Weights of a small transformer language model: vocabulary 13604, learned positions.
MLP neurons of a small language model. Each row is named by its layer, matrix (up: input weights; down: output weights) and neuron, and shows model dimensions 128-223. Each number is 128 + 32 x the weight over its row's rms, rounded and kept within 0 to 255.
Before each neuron's rows, "fires on" lists the tokens most often at its 100 highest values on Wikipedia text that the model never trained on.

fires on: ",", " was", " album", " band", " Records", " that"
L7.up1548 [ 82 163 114 166 111 112 103 114  75 159 179 139 120  70 117 155 119 154 156 170 136  87 125 116 137 158 168 139 103 111 143 161 167  95 112 114 113  91 164 151 133 118 105 146 104 114  94 182 126 171 157 149 143 118  84 104 126 213 153 150 141  97 119 157 128 111 125 128  94 117 129 120 126 162 186  77 107 119 102 117 134 174 126 106 141 127  58 154 134 117 128 128 129 113 109 164]
L7.down1548 [125  94  78  89 168 124 119 144 129 141 149 180  93 105 109 119 146  92 119 121 153 118  91  83  92 166 157 135 134 109 132 112 111 185 144  56 115 111 152 100 122 123 148 114 103 119 119 137 145  99 142 135 137 154 112  94 131 100 144 112 119 175  84 144 132 126 113  86 119 155 187 155  78 109  67 166 171 135 224 142  82 118 121 122 131 123 162 141  83 113  79 114 134 149 131 145]

fires on: ","
L4.up488 [ 62 152 106 112  97  88 116 132 115 127 154 131  98 111  87 115  97 104 144 147 123 150  58  98 155 140 150  74 112 153 117 153 113 123 124  92 132 142 158 110 144 140 130 127  79  63 123 112 106 161 157 141 131 109 108 188 171 152 145 151 118 125 141 131 136 158 107  80  74 116 139 134 149 161 116 119 115 117 139 134 157 166 111  83 120 141 100 120 116  89 160 110 103 137 121 147]
L4.down488 [116 144 166  78 166 137 156 118 140  94 133 116 104  82 107 126 152 146 101 118  92 174  94 117  80 138 127 138  99 116 134  85  67 105 122 143 125  84 130 123 131 112 116 151  58 129 176 112 200 137  76 128  81 118 138 129 101 139  71 127 124 153 119 162 120 181 177 145 148 124 156 113 104 121 141 119  82 170 163 138 135 134 148  96 173 224 143 147 161 131 144 112 158 107 148 117]

fires on: " ", ",", "-", " p", " a"
L7.up566 [133  89 119 117 110 125 106 131 155 168 132 168  98  82 123 101 181 153 158 139 131 166  35 122 183 114 164 120 170  19 129 135 159 149 102 128 163 121 150  81 142 113  46 105  96 127 114 122 181 132  96 136 107 131 119 178 132 138 155 112 188 145 116 123 147  55 106 128 124 133 169 175 141 142  85 127 125 125 132 111 129 113 143 129  93 152 116 130 112  92  96  72 132 135 147  82]
L7.down566 [111 115 151 134  98  95  85 109 143 171 133 116  85 128 105 164 138 132 132 148  77 131 136 142 123  63  88  89 123  56 150 162  87 152 128 148  64 122 131 146 108 124 159  81 139 126 151 133 150 123 191 100 161 156 197 155  79 118 103 151 120 155 155 115 183  92  88 141 139 149 102 160  99 116  80 105 155 137 180 154 117 154  86 160 130 152 168 154  60  76 149 164 145 143  76 169]

fires on: "-p", "-d", "-f", "-l", " ref", "-s"
L4.up883 [ 99  97  68 147 151  88 143  86 153 159 146 146 124 169 126 107 118 115  70 154 193 208 120 130 120 147 142  88 172 118 100 150 121 121 172 171 130 139 135 128 128 152 156 140  62 146 156 135 195  75  86 172 165 167 118 163 144 142 124 134 197 163 143 135 159  52 118 179 152 133 146 159  88 173  98 150 159 137 161 108 129 162 135 128  86 101 136 112 137 116  63 164  90 146 138 174]
L4.down883 [155 105 121 153  76 113 191 108  93 163 124 144 124 107 131 159  93 165  85 131 118 145 103 164 110 170 180 146 163 101 159 123 158  72 184 122 145 142 123 130 108 128 159 133  95 102 183 163 169 142 103 105 132 166   0 138  87 150 138 115 177  74 187 150 130  59 144 101 135 152 180 193 104 160 112 121 151 102 115  76 141 137 101 151  85 141 140 127 109 135  83 131 158 132  98 143]

fires on: "-c", " sc", "-t", "-s", "-h", "-f"
L4.up1623 [ 64  92 100 161 187  84 137 116 163 180  92 136  66 161 196  29 154 109 133 134 165 176  77 159 114 115 148  67 138 124 118 140 174 140 150 190 129 167  71 122  80 184 108 101  82  98  75 117 130  65  92 184  77 186 158 138 139 199 145 155 116 145 100 138 116 135 139 177 118  73 150 163 132 158  66 131 140 165 217 128 129 112 127 183  98  62 115 181 115  82  89 148 166 163  98  84]
L4.down1623 [171 119  93 140 107 106 156 151 114 172 128 120 127 139  99 143 105 203 137 121 128  61 116 128  85 126  87 163  96 102 204 156 173 109 142 105 142 102 117 160 131 135 182 159 119 121 107 151 115 131  89 106  94 173  86 106  41 172 164 131 140 122 134 116 132  81 136 100 124 139 131 167 129 112 144 124 151 109 120  66  98  85 119 120  87 125 150 124  85  74  90 124 145 124 119 193]

fires on: ",", " and"
L6.up1525 [141 151 117  93 156 103  55 137 205 120 109 127 113 133 153  93  85 136 179 161 174 123 139 123 171 140 174 208 144 131 130 101 196 104  57  86 148  95 151 143 118  98 141 160 112 104 143 111 125 136 144  46 131 135  85 168 182 159 131 110 155  93 148 192 169 106 154 149 117 104 132 114 161  79 185 142  91 125 101 167 116 177 164 133 172  58 106 123 145 156 177 146 121 109 162 178]
L6.down1525 [110  85  82 113 149 107 157 164 142 114 161 149 105 106 102 167 207  43 130 122  88 107 120 133 110 153 117 104 129 119  82 112  82 110 180 116  96 124 152 168  91 111 143  77 122 145 103 140 131  55 140 147  96 144 139  95 131 106 132 161 119 122 158  88 137 146 111 140 138 132  88 121 129 135 132 133 143 124 135 118 182  38 118 109 143 233 152 114 112 164 103 118 137 117 109 110]

fires on: " the", "2", " ", "1", "3", " O"
L6.up716 [155 123 123 157  64  99 114 159 102 146 147 164 133 158 109 152 207  75 138 146 104 150 128 118 126 112 178  73 133 130 145 121 110  93  83 122 161 165 185 100 176 166  96  91  60 127 104 131 174 138 146 103 119 112 136 175 107 144 136 142 131  76 140 188 114 134  99 204  92 139 128 190 122 159 149  56 126 167 121 136 118 101 150 123 152 166 130 131 141 112  95 167 115  68 115  75]
L6.down716 [ 50 141 116 117 107 128 140 113 109 146 126 124  97 124 122 105 116  58 157 142 178  91 109 120 160 185 115 178 128 121  80 131 128 203 135 100 121 124 130 149 140 113 141  81 137  86 150  99 164 155 114  82 201 110 121 128 135  82  87 140  83 109 149 140 150  81 124 127 160 167 161 175 153 114  84 117  74 111 136 168 133 125 120 121 109 116 157  90 114 184 157  56 154 126 182 102]

fires on: "1", "2", " of", " and", "0"
L6.up1072 [157 101  81  48 119  87 100 114 140 119 108 131  82 119 157 118 147 138 167 133 161 154  64 159 173 117 115 156 157 121 117  67  84 145 105 140 107 117  82 128  99 124 128  75 133  71 115 133 122  98 143  68 144  79 131 201 184 161 104  92 117 131  74  81 113 153  92  90 141 178 112 151 158 149 120  87  97 127 152 145 147 133 129 128 206 135  52 139 106 127 133 121 139 121 127 177]
L6.down1072 [168  93 163 154 123  84 155  91 124 132 101  73 183 138 140  87 166  91 116 125 134 170 151 172 183 153 130  91  93 145  84 190 145 143 156 161 191  87  93 151 125 118 104 113 117 132 100  60 189 212  97 106 149 182 148 119 143 150 108 129 132 132 130 141 158  56 187 133 190 119 124 146 146 126  84 110 142 153 140  74  78  88  89 160 147 154 141 135 118 117 127 138 160 137 196 122]

fires on: "–", " and"
L7.up184 [137 127 161  67 153  73 107 104 171 128  68 133 106 161 116 135 124 159 108 135 131 159  93 192 133 145 147 130 169  94 145 122 121 145 119  84 126  81  35  89  81 135 125 163 116 164 139  96 183 121 101 125 141 117 123 104 188 170 111  82 150 200 123 137 142 101 102 121 213 113 161 154 144 124 113  48 148 117 156 172 119 112 108 218 190 130 157  66 136  99  44 156 156  59  99 129]
L7.down184 [161 118 120 192 131 103  83 135  74 147 102  85 168  67 113  90 122 106 175 228 146 137 142 151 131 171 100 168 187 116 115 145 148  99 134  93 163 153 142  96 119  81 163 123  96 107 123 135  95 100 117 161 148  85 106 103 118 195  96 183 106  74 126 185 122  58 159 152 185 121 148 115 158 160 139 131 131 152 106  92  46  95 169 113 115 151  84 135 136 170  80 171 162 128 146  82]

fires on: " was", " been", " were", " s", " sh", " widely"
L6.up1706 [163 105 147 127 157 112 124 103 133 161 124 141 137 170 157 142 134 129 127  50 115 165  73 102 155 143 174 147 126 130 130 129 139  81 229 187  94 116 137 149 110 190 107 118 102  89 110 118 119 164  94 115 130 148 175 127 146 120 106 143 118 145  96 117 177 145  79 166 131 166 132 139 167 162  64 182 113 125 158 177 131 101 127 110  96 127 154 188 113 159 126 105 142 131 130 131]
L6.down1706 [121 114 139 163 139 101 163 137 186 136  90 118 116 124  93 131  89 148 118 169  83  69 157 114  82 116 112 240 121  59 140 175 120 106 153 125 109 164 121  71  93 114 158 140 192 131 115 130  98  88 159 125 152 143 157 120 138 140 188  98 170 136 137 148 156 111 140 189  85 157 118 129 185 160 140 118 133 190 110  93 125  95 133 123   0 126 138  96 109 137 118  90 137 143  88 150]

fires on: "m", " to", "om", " and", "o", "2"
L7.up1633 [154 140 163  77 108 159  72 154 194 151  81 142 208 114 153 151 157 166 172 140 143 105  80 100 169 121 112 162 155  64 191  66 119 143 108 142 101 149 154 102  89 139  64  90 116 119  91 156 161 131 104 175  92 100  91 134 182 141 136 111  70 155 150 175 149 190 155 120 131  96 167 165 126 145 156 111 145 139 141 168 152 124 128 152 122 158 132 164 158 181 143  94 126 128 140 108]
L7.down1633 [158 166 125 142 124 147 110 151 127  82 116  89  83 203  94  75 119 126 111 101 126 131 117 145 112 121 132 144 128 119 136 130 117 131 117 150 128 152 106 148 142  86  98 150  82 201  91  62 137 135 189 152 111 105 112 139  94 159 161  98 153 152 138 156 158  84 149 119 100 119  91 130 134 139  51  96 146 144  52  92 108 176 145 164 145 103 124  95 123 108  52 133 164 152 105 107]

fires on: "1", "2", "6", "f", "4"
L7.up1189 [173 100  89 192 153 105 141 116 115 168  91 159 166 135 141 167 138 141  98 129 136 131 109 200 131 134 144 110 133  86 178 133 156 135 178 111 114 120 161 149 152 117  55 137  82 191 108 106 151 158 116  68 144  75 109 157 101 147 180 102  98 120 134 149 106 174 113 126  44 114 124 198 136 155 111 162 102 110 101 113 124 128 119 140  76 117  91 137 128  76 129 120 176  95 167 116]
L7.down1189 [109  85 158 113 119 139 185 120 121 171 144 124  76  26  67 179  94  91  75 135 110 149 196  95  50 189 129 122 144 119 146 128 187  97 119 142  86 115 140 125 159 150 134 115 160 197 145 150 148 105 114  42 147 166 176  97  67 157 129 106 154 145 144 144 132 128 136  28 173 116 125 149  82 132 113 186 144 121 158 147  55 141 107  81 147 128 107 162 119 151 119  67  94 174 147 159]

fires on: " |", "1", "'", " -"
L7.up1129 [ 92  95 174 112 118 154  77  94 118 106  93 120  75 161 151 146 190 142 124 116  87 161 116 180 156 157 150  97 203 108 138 139 200 169 173 116 153 108 113  93 103 117  97 131 136 149 129 114 168  93 106  81 107  89 122  60 116 152 115 160  87  87 130 184 190 123 166 115 117 134 118 152 189 150 124 118 152 138 113 118  59  65 116 145 106 103 221 122 193 169 103 137 145 144 171 155]
L7.down1129 [108  95  93 112 136  63  99 147 182 159 112 126 122 144 105  77 179 153 109 121 168 149 111 157 120 128 146 147 126  95 151  86  94 145  98 183 100 110 133 138 163 151 166 116  58  58 133 128  77 142  81 151 129 121 136 152  88 129 124 115 161 196 118 139 110 127  89  45 136 149 147 103  98 161 126 135 143 107 119 129 151 137 193 153 147 169 163 177 134  72 124 113 169 100 154 124]

fires on: "ra", "re", "r", "ro", "o", "a"
L6.up492 [ 57 154 138 159 166 112 129 158 172 114 156 158 170 126 124 164 141 122 117  60 160 132 166 167  93 114 156 145 136 159 121  47 117 134 107 181 169 111 117 102 125 188  86 121  86 104 128 133 124 151 131 139  98 113 119 108 143 190 130 125 146 130 107 122 159 103 124 123 112  93 145 142 168 162 148  94 107 132 185 163 165 142  84 123 119 147  63 158 152 136  97 187 161  99  96 162]
L6.down492 [135 135 121 121 123 102 133 133 149 139 120 165  90 224 119  99 134  77 114 115 186 125 148 125 153 133 148 111 137  51  94 158 184 121 102 144  95 118 122 149  77  67 148 128 140 113 147  97 119 127 111 102  98 121 111 133  65 212 121 134 109 124 101 126  98 166 135 171 143 107 123 215 147 131  79 118  73 117 136 143 128 108 130 149  92 101 150 132 118 119 103 106 128 144  65 162]

fires on: ",", " which", " both", " who", " those", " whom"
L6.up684 [118 129  95 141  78  88 102 121 165 146 146 131 113  98 134 103 135 163 165 126 202 153 149 154 165 145 165 146 130 181 129 173 168  94 124 106  96 108 104  56 120 135  35 146 110  57 163 201 111 121  64 131 139 214 106 119 143 145 155 162 150  94 148 111 150  91  60 128 143 121 164 135 141 131 127 127  54 114 109 100 171 178 109 114 145  94  78 136 169  68 183 158  64 154 147 125]
L6.down684 [ 84 104 132 138 166 127 135  88 148 174 142 147  84 142  73 159 152 121 116 111 148 105  79  87  94 142 126 117 142 145 147 100 107  83 169 131 215 109 158 149 191 105 163 102 108 116  81 102 108 117 104 127 105  71 132  83 159 175 126 152 111 146 132 155 138 132 133 113  93  84 111  82 144  23 109 113 231 187  89 162 133 115 165 114 120 194 162 127 131 133 136  37 138  63 111 130]

fires on: "2", " to", " not", " may", "-", " "
L7.up1062 [ 81 113 189 160 144 131 132 125 157 118 109 106  50 126 186 127 169 102 139 188 146 172 136 136 145 179 143  52 108 100 138 110 102 152 125 149 166 123 148  89 139  96  97 159 115 165  63  90 156  96 122 169 126 152  85 152 151 205 181 142 105 108 117 153 147 105 162 157 109 139 193 180  89  72 127 164 106 107 141 156 128 125 113 156 113 186 128 182  92 114 120 143 128 127 192 151]
L7.down1062 [158 158 116 176 103 139  84 183 130 163 128 126  80  96 121 133 125 120 224 140 151 114 138 119 158 111  60  96 166 108 117 196 140 122 147 129 117 154 147 139 100 135 105 172  86 120 180 153 101 114 172 157 105  94  95 152  87 124 130 139 157 150 169 130 149 128  91 167 117 108 121  88 139 145 140 152 141 127 129 112 147 170  92 146 123 141 128  78 106 151 133 149 128 110 138 148]

fires on: ",", " and", " (", "i", "inct", "ata"
L4.up880 [114 136 102 114 107 125 152 151 129 182 134 107 129 130 115 142  92 116 162  95 127 127 107 128 138  80 110 133 113 115 155 116 184 156  53 129 153 131 180  96  82 119 113  81 129  63 116 100 113 154 126 131 115 148  79 114 140 135 167 151  42 120 169 120 133  85  76 112 139 148 110 141 173 151  90 102 103 168  85 156 155 139 124 145 121 150 123 126 176  65 131  87 137 186 116 188]
L4.down880 [104  27 122 113 139 135 130  87 129 137 205 138 105  53 170 154 109 127  75 113  79 165 152 120 123  83 152 136  89 130 141  83 102 151 149 101  76 131 134 140 232 177 133  93  92 152  84  96 124 152 117 153 132 135 168 145 123 140  88 102 102 110 154 167 126 138 186 107 102 174 159 106 134  81 127 151 145 154  99 139  76 117 162 103 167 187 159 104 180 136 134  44 115 123 113 117]

fires on: " s", "vers"
L4.up288 [116 114 133 138 209  82 142  92 135 158 128 190 158 158 181 159 146 133 129 127 158  84  61 155 154 224 154 139 154 123  99  95 186  69 141 159 115 109 178 139 155 132  79 128 155 116 137 133 214 126  96  74 114  96 116 128 116 162 113  77 112 155  85 143 139 159 131  74 160 121 121 130 158 123 122 137 114 143  94 172 113 109 144 107 131 133 148  93  71 103  91 146  94 137 131 136]
L4.down288 [126 114 137 117 150 124 106 131 192  97 110 161 141 154 116 144 117 139 107  82  94 136 151 110 144 146 198 168 119 112 143  97 135  78 142 181 131 119 157 107 178 136 220 111 175 145 130 153  90 152 127 139 156 164 168 115 119 159 142 124 104 164 130 109 129  91 143  98  98 118  61 122 123  96 147 148 165 155  76 160 122  78 102  97  82 176  88 109 148 105 108 132 118 158 108 124]

fires on: " |", ",", " ", " &", "4"
L4.up767 [ 91 132 158 142 134  90 132  94 150 118 120  64 159 124 123 106 111 152 112 126 156  95 160 137  98 123 180 217 110 133 134 149 119  94  64  54 169  30 162 141 154 122 128 175 118 159 106 150 151 116 137 123 103 104  65 138 108 148 108 145 144 123 125 103 146 170 123  89 110 147 204 154 191 137 110  86 106  98 148 146  81 148 139  98 142  97 120 159 170 124 130 133  92  85 131 166]
L4.down767 [119 121 159 106 168  69 183 127 169 102 102 147 110 131 140  94 129 133 155 106 127 130 133  69 134 100 147 130 102 114 157 121 113  82 144  80 156 141 151 171 182 143 190 118 101 108 137 119 145 122 103 146  71 102  85 114 137 175  78 161 137 139 197 140 136 160 180 133 151 217 139 170 116 174 104  99  79 119  99 100 114 117 128  78 130 171 104 111 182 163 224 118 112 117 129 165]

fires on: " ", "-", " and", "b"
L6.up87 [140 178  98 115 135  99 121 101 187 157 106 155 106 151 139  99 130 154 137 130 154 177  75 170 117 129 121 115 161  99 114  69 142 142 127 162 169 102  66 128 148 129 139 135  51 196  55  98 149 143  97  84 111 124 139 192 112 132 137 141 151 127 135 117  79 136  99 115 206 136 130 169 137 139 129  51 116 144 140 196 115 113 131 169 164 130 137 105 126 174 108 201 116  63 145 117]
L6.down87 [121 137  98  98 160 133 155 117 129 151 113 139 111 147 113 143 147 154  62 101 126 103 137 111 145 117 153 186 136 107  90 112  82 115 152  91 127  70 149 131  49 165 193 165  90 112 128 131 122 175  92  97 120 143 111 107 175 120  69 157  37 106 131 124 158  92  78 122 127 114  47  74 146 131 167 197  96 104  59 122 152 129 169 146 139 128 129  19 113 128 138 104 130 139  98  74]

fires on: "m", "om", "am", "p", "k"
L4.up87 [119  98 146 125 129  49 120 175 175 152 172 113 138 155 107  72 127 186 163  66 185 145  79 199 128 121 145 121 152 104 138 119 160 115  87 136 124 141 144 115  76 188  34 158  96 131 152  93 203 171 116 139 110 146 144 141 136 139 135 127 176 120 143 147 119 140  94 147 153 126 145 124 101 188 126 116 115 142 152 158 128 109 107 152  95 113 153 188 148 128  53  64 138 109 156 127]
L4.down87 [188 143  78 103 192 116  91 149 139  50 149 119  99 117 133 148  88 176 123 112  92 129 134 147 100 113  97 150 126 132 157 139 108 130 143 120 120 118 166 138 126 166 103 114 109 161 142 117 162 179 159 181 118 112  84 135 141 134 137  99 111 157 124 173 133 203 138  91  58 144  50 120 123 120 141 151 121  86 106 135 118 102 104  95 130 143  99  82 102 100  64 112 146 128 119 130]

fires on: " to", " ", "1", "2"
L6.up715 [118 115 153 149 151  99 127 137 184 131  83 130 100 152 113 100 148 134 188 110 141 145  73  95 161 106 149 102  85 122 192  92 134 122 166 153 137 129 166 111  87 128 189 137 121 123  75 144 117 106  74 130 161 122  97 177 123 122 203 110 134  94  86 192 137 138 163 187  95 136 135 147 143  94  96 169 126 173 105 138 140 110 106 170 148 124 167 155  93 131 156  99 157 106 134  92]
L6.down715 [136 129 168 121 120 200  76 134 136 138 150 125  95 142 126 116 125 124 165 160 232  78 164 162  78 115 100 165 132 115 108  92  94 182 115 131 131 172 140  68  95 204  92 122 121 122 116 135 130  69 195 125  98 174 107 137  75  36 124 172 130 162 156 108 114  84 130 188 121  55 103 132 106 102 113 111 113 197 156 105 108 211 113 116 144 151 189 132  68 186 139 121 155 118 154 176]

fires on: ",", "-"
L7.up936 [165  60 158 124 145  89 122 116 130 172 178 162 114  93 105 146 148 135 120 137 147 193 120  88 169 127 236 132 134 142 129 123 131 138 125  99 134 157  63 119  80 152 116 128  93  98 125 129 118 101 154 167 132 104  96 210 175 135 154 141 175 156 145 118 139  83 108 169 168 147 199 131 132  91  87  65 171 139 123  80 180 114  70  86 128 167 102 174  56 140 176 108 127 127  73 123]
L7.down936 [140 121 127 118 144 137 107 152 132  99  77 130 176 136 125 153 146 128 111 135 125 153  89  64 114 100  99 113 112  80 136  89 149 163  88 160 121 189  93 200 134  83 111 133  97 111 115  53 137 142 149 109 118 117 140 105 144 169 172 100  85  89 135 122 194 107 155  90 129  95 145 126 103 132 129  82  74 184 172 133 127 174 137 161 148 153 134 170 110  95  89  91  97 142 188 105]

fires on: "1", "2", "m", "v"
L7.up1360 [146 135 157 153 171 143 117 137 110 128  98 104 104 136 106 116 134 154 137  87 137  79  91  78 142  93 150 135 187 113  98  42  99 135  52 170 181 157 130 121 135 161 168 134 131 144  88  98 107 125 109 129  76 141 112 131 157 163 154 111 102 168 114 118 148 127 139 180 171 142 103 181 127 150 111 133 135 131 130 178 135 137 148 143 139 108  91 147 131 101  93 135 103 125 134  87]
L7.down1360 [131 177 146 121 151 136  87 109  77  76  92 129 156 180 153 146  60 183 141 152 118 144  91 186 125 155  63 161 133  82 150 148 172 208 108 133 104  94  81 127  92 118  93  81  94 183 118  97 156 173 154 122 119 121 155 114 134  92 141 133 158 142 120 177 127 162 142 134 193 142  86 129  88  69  80 121 117 118 125 124 167 159 131 143 111 137 104 135 197 141  84 144 138 125 147 199]

fires on: ",", ".", " in", "3", " of", "8"
L7.up984 [ 98 137  75 123 135 153 108  85 156 127 155 149 145  85 133 179 125 127 130  91 142 137 114 140 125  67  54 102 124 124 119 122 189 127 158 134  87 112  89 136 109 183 148  59  30  78 104 142  98 149 163 103  94 119 135 177 100 141 119 108 140 107  73  84 121 166 100 154 165 111 127  97 161 188  88 123 121 177 209 159 172 133 100 113  87 161 118 124 161 189  89 103 119  95  93 129]
L7.down984 [119 127 160 143 154 150 205 207  66 131  92 152 137 138 137  70 175 164 164 113  92 105  89 127 165 139 181 101  46  86 140  92  95 167  75 129 112 113 207 103  90  90 137 156  77 143 150  87 157  81 133 156 141 135 147 130 151  82 132 115 161 109 140  85 157 100 101 142 130  85 150 158 158 175 141 168  91 105 102 108 101 108 130 138 106  90  92 111 103 126 137 158 137 162 176 104]

fires on: " ", "1", "2", " conf", "f"
L7.up213 [162  96 135 151  94 117 104 145 136 139  86 175  99 149 137 163 157 121 176 143 107  84  79  84 181 187 134 125 164  90 110 163 125 150 154 119 164 131 172 112 150  90 121  94 115 111 114  86 152 163  51 118  56 196 102 114 115 205 126 131 132 157 128 154 160  96 132 110 159 139 132 195 120 127 123  44  95 119  77 101 104  94 131 121 120 126 118 117  45 115 104 107 116 140 148 120]
L7.down213 [148 207 148 146 158  96  76 115 140 110 173  41 117 174  92 129 140 125 153 136 129 161 171 154 116 125  63 133 131  71 191 126 137  84 123 161  98 104 103 142 154 142 144 129 149 121 135 149 147  99 103 117 107 138 116 133 128 106 107 137 107  93 106 147 133  72 159  98 111 137 102 155 120 140  87 144 144 153  95  73 166 183 144 157  89  82 107 127 154 182  74  93 121 134 101 151]

fires on: " sl", " fl", " Gl", " gl", "gl", " gr"
L4.up699 [123 111 171 148  83 123 214  78 141 115 105 153  76  80  79 115 104 141 130 114 161 121 123 170 131 135 151 193 135 139 140 126 111  89  70 124 152  93 140 110 154 163 116 119  80 143 127 109 111 135  60 137 146 149 139  80 110 149 136 104 160 150 109 107 141 137  85 137 188 123 125 135 130 105 104 129 138 144 164 154  82  73 120 121 114 117  87 142 131  91  69 137 161 112 120  98]
L4.down699 [146 129  93 142  81 170 229 156 137 125  94 139 102 148  97 106  79 131 154 100 107 158  84 145 102 125  82 111 125 132 179 114  74 135 159 142 157  92 139 102 128 101  89 108 103 103 204  92  71 142 121 150 134 114 172  76 103 103 125  56 124 123 166  63 128 143  64 139 151 151 107 142 155  90 126  89  88 122 162 145 125 102 100  74  56 123 147 116  83 129 122 136 179 114 127 137]

fires on: " and", " put", "ure", " then"
L4.up1510 [184 175  83 136 182  87  81 159 167 124 147 152 137 159 162 165 115 122 115 157 194  95 124 123 161 133 147 209 142 112  83  72 124 111 146  88 141 139  96  51 144 114 132 106 207 162 103 160 135  78  98 114 186  99 116 179 117 101 145 151 179 155 141 144 131 155 139 101 166 101 133 127 126  92 145 125 175 157 133 146  69 104 115 147 149 106 113 156  61 170 148 177 100 119 143 192]
L4.down1510 [ 71 144  62 135  85 130 111 122 157 105  59 144 127  69 160 143 153  56 110  87 121 141  78 109 109 175  96 135 125 175  78 122  90 140 114 152 171 127 109 129  80 140 156  99 127 160 189 143 141 167 116 171 126 194 183  65  99 166 182 135 138 169 108 166 121  97 117 145 152 130 137  83 103 204 133 134 149 123  91 137 122 136 157  32 197 138  56 106 137 160 113 125 171 143 123 160]

fires on: " of", ",", ")", "."
L7.up502 [161 107 163 169 138  99 130 159  87 143 121 113 146 149 112 170 154  60 155  93 167 129 156 133 193 126 190 125 137  73 133 127 125 128 123 165  75 119  76  77  93 165 132 126 127  72 181 175  64 149 115  92  57 163 124 126 129 103 123 126 143 195  74 165  72 118  82 139 129 148 152 144 174 227  93 123 136 135 172 119 124  18 115 155 167 212 124 106 170  86 108 111 171 146 106  90]
L7.down502 [110 144 137 126 159 139  82 156 120 134 161 113 134 162 110 106 165 121 139  94 102 100 120 114 104 108 165  75 120 118 143  34 126 113  55 187 103 134 108 149  99  95 125 124 136 153 133  70 165 110 118 134 127 135 103 145 116 110 113  84 119 125 140  75 171 100 135  94 148 139 163 163 176 151 143  95 127 153 151 135  74 168 164  78  94 122 109 109 117  78 159 183 185 147 116 168]

fires on: " s", " h", ","
L4.up1064 [ 83 104 149 144 113  78 145 103 120 141 154 150 145 126 125 168 132 126 158 118 125 133  47 122 169 133 192 154 119 101  80 141 189  29 141 167  54 108 182  70 132 172 120 111 139 110 145 128  70 122 128 139 161 154 148 121 117 188 126 124 114 161 162 123 145 107  77  84  82 122 132 153 114 154 110 140 194 141 150 190 107  67 136 109 127 161 100 156 107 134  79 132 104 122 153 121]
L4.down1064 [182 134 165 134 100 129 140  95 167  81 140 136 147  98  82 118 116  92 143 114  93 179 160 146 138 150 140  97 123  73 133 162 127  69  68 201 126 141 152  86 143 176 193 137 198 147 168 147  83 228 118 155 178 157 141 141  95 121 112 161 126 157 127 148 127 110 133  84 111 147  93 118 130  98 114 132 191 188 146 181 113 122  54 113 112 219  92 130  94 103 112  95 159 143 114 130]

fires on: "al", "er", "a", "in", "o"
L6.up1002 [132 137 139 188 171  72 113 105 186 146 107 154 140 104 222 144 135 124 115  69 152 126 162 127 112 138 123 105 103 117  98 159 152 110 177 176 110 124 134 156  97 191 143 166 107 129 121 151 114 136 105 152 174 109 168  95 176 147 111 136 130  98 143 116 190 148 156 118  34 137 152 124 148  66  98 149 108  74 132  93 151 128  88 140  99 112 107 169 134 189 119 141 121  54 114 177]
L6.down1002 [148 149 180 128 128 148 145 154 180 103 114 100 163 214 136 108 151 128 109 106 144  66 161 158 146 122  64 118  75 116 174  72 162 161 101 136  92 119 142 103 127 126 115 164 109 100 118 102 114 150  68 136  46 116 101 117  73  83 133 142 105 143 107 101  82 161 114 109 107 113 131 183 176 142 111 130  52 111 153 162 184 129 119 164  81 127 134 163 113 105 102 127 180 117 153  92]

fires on: "1", " |", "4", "2"
L6.up1079 [109 137 168 150 187  97 117 113 124 164 121 183  90 140 158 138 202 152  88 143 105 158  77 121 130 190 176 132  84  73 157 133 132  68 145 112 146  99 102 123 147  98  73  96  96 159 142 102 158 118 102  92 130  90 145  86 124 187 136 100  81  90 150 136 118 130 152 121 100 175 182 151 184  90 138  76 101 162  87 133 106 116 139 171 138 116  80 124 179 112  82 125 158 110 201 112]
L6.down1079 [126 140 124 147 112 137 120 127 119 164  74  89 143 113 103  75  96  88 152 111 142 179 155 130 108 161 148 126 163 112 130 147 163 144  84 154  96  64 156 121 147 158 180 104 134 104 143 111 190 144  85 155 161  87 106 146 145 159  86 124 133 161 102 101 139  61 100 181 193 136 119 132 141 114 129 163 140 149 101 139 118 167 121 172 100 150 134 146 175 203  96  77  82 135 109 104]